Part of a small language model's weights.
Size: 13 layers, width 384, 6 heads of 64, vocabulary 4096.
Architecture: LayerNorm before each block, rotary positions, biases, untied embeddings, normalized queries and keys, attention and MLP in parallel.
Training: a variant of Muon for these matrices, 1026M tokens, 7828 steps.
MLP neurons of a small language model. Each row is named by its layer, matrix (up: input weights) and neuron, and shows model dimensions 192-383. Each number is 500 + 50 x the weight over its row's rms, rounded and kept within 0 to 999. Numbers have three digits each.
Before each neuron's rows, "fires after" lists the tokens most often just before its 100 highest values on Wikipedia text that the model never trained on.

fires after: " in", " In", "In", " sp", "11", "12"
L4.up440:491467482526550550371551423535484506434523512532520534411485529549516445468548468522543497566619466496431567525469472479493433526550542566511568562518462473531535525516526569510460554456401405513581430466480402499496493522568597490474538445417527501432503516499477543427445515503510489515497478429464451504574495524567349559528484541514491458566502533532510489479525542518475464514455514554387558486561559550440450519520456479509476571425434490557540472553572481489468450540516466552480477559445472577534488497411450575515522516443470535648485539521544381512439639486455577497

fires after: " l", " (L", " L", " M", " am"
L4.up148:564540487402591437421494504426455420622539528561541525498517567498474521498531438489513426501540474494497489573535471527447492456504500491402546463563513470599505612516531574480471544616549535496568508505483507479467424475526600436495553571621384523523455550455448503531486455564451411556409557483487505492465569504464444496516526440451514495550494492421537481490522597433536446419522465464484492506569576473569575465520506539621436443464475527510485427500433498456541472518453446447590484536455588469445522458509550532520507497518579550427560513476479486599516475564494533455

fires after: " a", " A", " an", "A"
L5.up965:445392434475569558526545499625398433474535499561525582480530442490449510566516542396522431554543505395526471509424478403581491575520499540501535491601480467488504530534597502361586517531461446572518543472510489470529512445441482539506443414590554450541610498615404537423498529480472488462576477437531441468557428513529483472523449404512482525473534507473510476584527559576498415521484464488469525475529460456507469519520479572490479472498411495531517488540547562461540565431538484450501563477499574446456568564609498493523536500487511503557474569457544496575491472517487518549

fires after: ".", " in", "In", "F", "D", "-"
L2.up239:471553423411452486537527500535459426519416515550485524439469409611491497477372579448580492516531563538522543511519506445465545412537510434645488541539454472495504400578496546421455431464474584471516406503477461517404550459555526543491545491462524405478414550470477427544456524479420526488437478523476485382535507481496569576475524554534436472506523366520501481592476539426431519496419382504580469489497501523542551486464520421560608503504495598517578586484477478520531475505587508479537548532456537493552552507559501399412421481476536600475527521503485454485433492595529512595

fires after: "\n\n", " =", ")", " d"
L2.up155:543484381545525499456514466489444483467562630434539484523421414451512594485557462584556478463481515405526463416469382544480516452508562526532487415530592573530487451440527553500482436467618551492519436569451491571499516537529504612539518591487427509537430535498565440494480500544523552449467472418545527545479586568451451514579562535496599503478484456529528603530505570528427522478553583478502485566434371398407581523560409530497427539504486565411491452579483508596471425561574424452596463553558542557568482504534491508537537450526533598438454466582516522551504564488472502550

fires after: "\n", "\n\n", " \""
L2.up950:519464393523457449520480459569513471409614574578516492609569415538414407555533462511466513479587492438450465551514534454504541562548448539434452525496508522577571516497496445493524571532479534465595537497427511433514469475501469395503532516620494464546480448463517509581504373553548439546507590460551541504499434385364439545458502446507527457544383545536440428557520503435457551562553542464528461378536435573616410514492408465524499500552458530570449429514477431478527459498474429504504549492445497502522450475486373507485469517461458459471490492493484441554425555455520553551

fires after: "1", "4", "3", "15", "9", "2"
L10.up708:469529463535421499469482552541454583482494589545453414462450594489490510494472540551439542477528477508481580587411465474479518630360520546576505396525485442518474393421570386480491544499523405481443441477430596497480489520499590485397493519480534526508471516526487506399505507571518466488466479423452514529429547547515426600549396479487501569477549571537470510460463479485425468428575578523486417457520449456455496491599542617430572514490455417494500475479488477500480442478504487420564530445469509474407531534522480521461522572447431553429512586436448476542526513459470532495

fires after: "\n", ".", ", and"
L2.up958:490409490491527534572571409522465444463406517521503444505528509536468485527518519508473475610584469506509400446439503510444629463504570547424527561519455471485552427425457498499627518566531458470417497491491458553428389571499582567506403429474462536592542471495539492518556539518607518454515498437530472465555476498519421501475488560463519450479456463507505438490504549423507497538548494519482522514499505422530477495517517476456568470523455577574564481500439557501474508496503399467435547541611506527560581486488400603543520433567538517475437560446497510516482535492442452540

fires after: "1", "| ", " the ", " ", " for", "\n"
L4.up152:536438483568516608527578511474516577344558557467450616511457465497523514452454446500508462654535520552522396510339436446450496519490399525473568532450460466515538379516491499482540394534487457510544531526502546546525410360471568538543564458565481532606488530491562574458423471562503592498442444499550478446520446428479485445578462513452617532529608530563501503387597469536532565575550561516452518567511547498512511551399500412448452534465561405460474405435536501520513473524540487447467499468455568504477539498496486464557555426609539461439520490478504562506565493507514481434

fires after: "0", "2", "1", " ("
L7.up78:494462457483518448458532522560523575491496440534507571485543485467537553474547581526551570573528522510471536495456488477604467613494439503557538538515459408500544529550507445492453537502551507440474464554547518487482447492523494559493431501494573596553584443526519525532532576548523494543577433544551545462620591496446466493506449597603474481529479443565425513550479517541570518512523520518626511497509495471506452439461490393536499420542404501506478400523469517435447400494450491575583437482493497458494402539482412550456510528477521599518468539475594507389418500602434468533

fires after: "\n\n", " \"", "\n", " (", " “", "/"
L2.up410:541519471580480529526582493507473486547613542495495558531551534507582551512475587518554489421485587507505393487465497484481569520491446452420487431487476557579563569539544553529574582435519541417616516528524491524586437417480500461498542506530532421523545530516386531492477526421461514600529452527574552459531494493509482557462424547506517453549522464482430458483432509432516487505458523459448528398495447521442519579566506514567439392478546521418512476472490430491598414470465527418564551472532607492630490466509464406500464586479447500492447510459471563545519473490564494455

fires after: "1", "2", "-", "In", " In", "| "
L7.up272:498481501525541508452566438490475437551486594532574614381465507565530456526548602525512428556464567595446549551468470584501512566380555476493428474619534506534556582484429472496541485500474506485537392535460430468510483420612551498570465526447476541494421504463489535612496477539522520458464389540494487425413551366432555510434423451498530555509464589458471514496589528536444491496491500479437569528450516507440552461485470426494444436549469553480527560452432453437598418439501505597521420508491485541465417564606527600460489513535544515472531513443540592520499483511543609445

fires after: " Ch", "ch", " C", "ck", "Ch", "F"
L5.up1057:436456452356490514510432465609494534474551535539492523514474492403535489587520418447502589413417537568452541487481502537487536479524513419374479498494415455504536496553532522520519450390485449531382511572523453449438572549488510441460382484512523504544402465436486449439541551441479554470525594540544513601523470426543448543463563467514422462554316495429443544448496529455541458532444504485444485493489494507491492445511487477509611521575500543482432446508538632538500496539478541554468459464560648473547445444509555500526549484421563467438535468548468476397507508575442584450

fires after: "1", "0", "6", "2", "7", "5"
L9.up383:560442469490481537534594515523481500468502514439483433501466458503517532479571488542492499611480481541486517520583567540492456545533505511434488496641538469518504549553456502497553481502513437423488487444501549509533475480497499486472413514547536473507499461541441469480564448548486530457541535531498446451589483534470604531386416542541530381409438470564478532532474492454438537463573537515550487555578405590469456549517482444452433564515531558422450428536528479458555531534471529552568492482531475455524489586436535525490501460532521530581448545556416463542434552540427463586

fires after: "\n\n"
L2.up942:505370430506534451546429464470434536549590546455561592511520482587487453497529492499538568522501552446469473439521419598538444406422590531457459553543363525599564575487516465527487384508542507518444552439523441481471484544518567534490485360512452557556533503439580524506582495590541520573575478454514526443464543526536492508552498448509580589455513364418467499577506623502546513419458494511524473547435551445457426515496467510394565542481520547450541472441630521546400486483454522443420395500534509490411510495538495476418516439496519548469471605463459416591565593433532508523

fires after: "- D", " l", " d", " D", " L", " col"
L4.up409:442499544455462556528422463527498439463416477525397452450490413495451463595478494541558462486518426580522470516404482523493561533494520487457463507512480514528521552485495549424535449434471441519500501526454462517489462436570492547432539521505494466495468475502566502527472511580451456509505413661483458455488522489492535432491508499488524542507381484389425567526490558513540491459527525616481526593608471498493532659496475567521524488523543468524580438627504505521498394506479493483435446562561414496458544507459537469499483472562541471530405429424470411507502439566504440509

fires after: "\n\n", ")"
L2.up835:438535507450450499479495514507523573590553522466519551577484412687532434444447483533509572523498595434434526522448530446568398375527472538541554504482393505493524482480556422520470518502487523516508445475460411525549541561650579447467548525466445508507540581456492549497506443478481499504470539502459492522502520461465501487599467476600563561541538470446562527493487463419617464555497432496556506510514518522467517580495570426434480407534508506486395425443495529576541401493505549498468511451536504447479464494449446407502488547460451516496489540535486475584520476568510558486

fires after: ",", "1", " $", "2", "3"
L7.up16:517541489438557416454453577546507535356567531457463472588322498484498570474451616546539488511480563490558558504413519473541490484480531485588561508528525543439451474580576504475529485484467596466521525458506486420540522434419493494492465572494461515499530528472515488446545563550513490440437548582530524436468512476476484507543488560465528569397497431508529530534537577465469485450496561484505421420469612458540574457458466573429484533421474469459589454496426478497524500525532462506481554460477427413559513574619537485513554532529463478477488510463554521534450441470527504554

fires after: "1", "2", "15", "5", "8", "9"
L7.up851:419582419506364452439440605506425535453423536520454545545423435483543445501518516462514468521547442510508499597425569506541522515535418467443444399557513456503545455480581489558505533518458495537486523476504480458456557494475585520472539400489503496542465481492540500455567585525570495532433508515581483430504509468607488579530459449474548583529443480591542528456461557496520614529523527515513434546551516494445494581482550511503492517452611468505580532460595597550562514552525529475446592507506535482482562509597459514503535530389449505415472500437384532539489459486457438537

fires after: " h", " t", " Ch", " T", "ch", " b"
L4.up765:403555407430458412542392549481476507471530477422548560545506571476538526599478450550463537450456438458518442473516431453515563493473480511458479611548506441490400476469535447470530445434418463467501568522486455551554498487492544438427500480494483600483410481462527525382509444506446431449483485460529541502480469549538510522502544600430588433490459513471495474478477419525565495581515435418531439493521452450546581440439553482518379466546602563496469516496433577538500462563494580494540488500516565438545470465579473472441546548460469494463452594562517493498431554510408551556

fires after: " L", "L", ", L", " H", " D", " l"
L7.up787:499543452518519471460526471427478506546494547548557426430502512426472438497497531466486442523453480474562522480510414460489480436492536524536501534470498525540526431450407560467544469568549502655574518478499529525378485567546496508547537416512482538521497493463530478484508520550583533485517466554568620578534586507474500532564470448499459536408518469506467563546440528487532494434518451458447578512484424536554491404549557474413523496454561593512545555593582557510479486521479494445584516506536626639451571522517455542462569447453529462488475540546523411503551507556449539506

fires after: " | ", "1", ",", " |  |  | ", " | .", "2"
L9.up493:466513461449551388426407515512488485429486499504454470449484422528607522559510466529555487562551462547569545534600544430558591607517469593408471490572455473458523512473512480454498507486472435507492492495465493562608536495473550518488529608512570548451414512506562476499519501498386586499475579475404535537568594522559577578407429539598554488493565510511515477624517546447469583466541456512511425442521472401521419509543516426494419464456420510557391461554481497491494400453508516558495493511418428517540516475475455596521415493515444531453483415597555504486473543484465557427

fires after: " in", " In", "In", "av", ", in"
L4.up106:541469498525471433599458511476466422522382647597507507510547385532557415438506486545530462495424505535491561472487535451523405534408574570598483590495465536584501490508468489483614517503520497468493415507492476421502550491560550545536555462554597460521573508444409484494498524577445457524412544547531515487492517516535497506579554502604450467467532536456470523578503501510476483509468559527510524521584476511470478433461451523545489502533478533605513634565663486548591524445453497444470427514524523455535565492607455486457515462462526494416586428535513437437555512551434397457

fires after: "\n\n"
L2.up174:378463562562493493468573608571490463579521516561606473513477561478475503537530509533487565546475468454513562480496395621564559443527459522524470592527506524472564535473580506493488529520541552470447518539577476431502529534476544548430491553499370514416422495406496466529487446565530517557444585368470427475526528531524443592516560509512576551535493442415450498454548527459453487488491451496408497436481495455587481539481493533457485485522560442526477631440532581542413487491459567484421404540488459491510472483441470514525502534455483600552475457580480541530558611549548479487

fires after: " L", ", L", " l", "-L", " St"
L4.up479:510510494476484545565532502467512451431432483502474481499534519557517526490396509374519526410539452586406478492486490576562611499476443477563512508524496418454529505538505614594545563495531521497472560523490407462585481531447457527460486377486477472552456523470550376498537455514549451507455477589576445470474503481451481468499443543564460577532417437502530376553557510524487449482495549566472555542519442472558423445465482548516442476494524531535587443523518513451541401357456507522555493479505516498537481533568494430515480532548485434410523487469427483401491564551488433470

fires after: "\n", "\n\n"
L2.up1020:535472535602517500545501553438436525489377450553511476430475458435564618497560451548470415581547513449446453515479503581592554559465479474505472397491352474528448487473505527455475454486492528512423453446560480462554366515504611497467499475541444509514561522464459527428449521480482491506524492440431519406558398449488471490418529465429511552505562529406433518537590469487519480452494527527539402517494502412529437448490571452478446481565519526488400416606497521456566496605417559434477461524476511503440458557529561506473521467599577604409447497476555540524497430457452524519

fires after: " In", " in", " pro", " a", " an", " av"
L4.up159:591467472546511464496508459556502509515522415562484607447514532467492466464580446447486556529521497471461489401407462444523478545426541458505465533453523574534493466563487578536560472507551534557564627510418402527446410513617511495488522464485520511514464566470447498539449462485475439545557418445524506560534464444546475421448468579481481517546545479506459472428571510500509584498561613531494546474512519498439481515466545586510399405470374501546506525493441570456575522526512489521433566428514460440519373609519421494410543477437495490611528380460469575538549438497503520429

fires after: "\n\n", " | Q"
L2.up1092:540521507511540519591561461363499430439507682558521474488389556494483451552527507490482540528567466466534473429510499613504536441522493438463442542435457558552501487461532423499557465514533510515492529511473557493552496552525482397472465527531507472460557420495497503457572506488559585496558532568585529550491529522517549520524523541492441514472417409480533509447608546480487519438459544450500553531385474523530506520496485515440509458551584583573396406492512485518473476458518483469482567565397427514481487526510547436435530618503541489492441521487478474473473490478490500498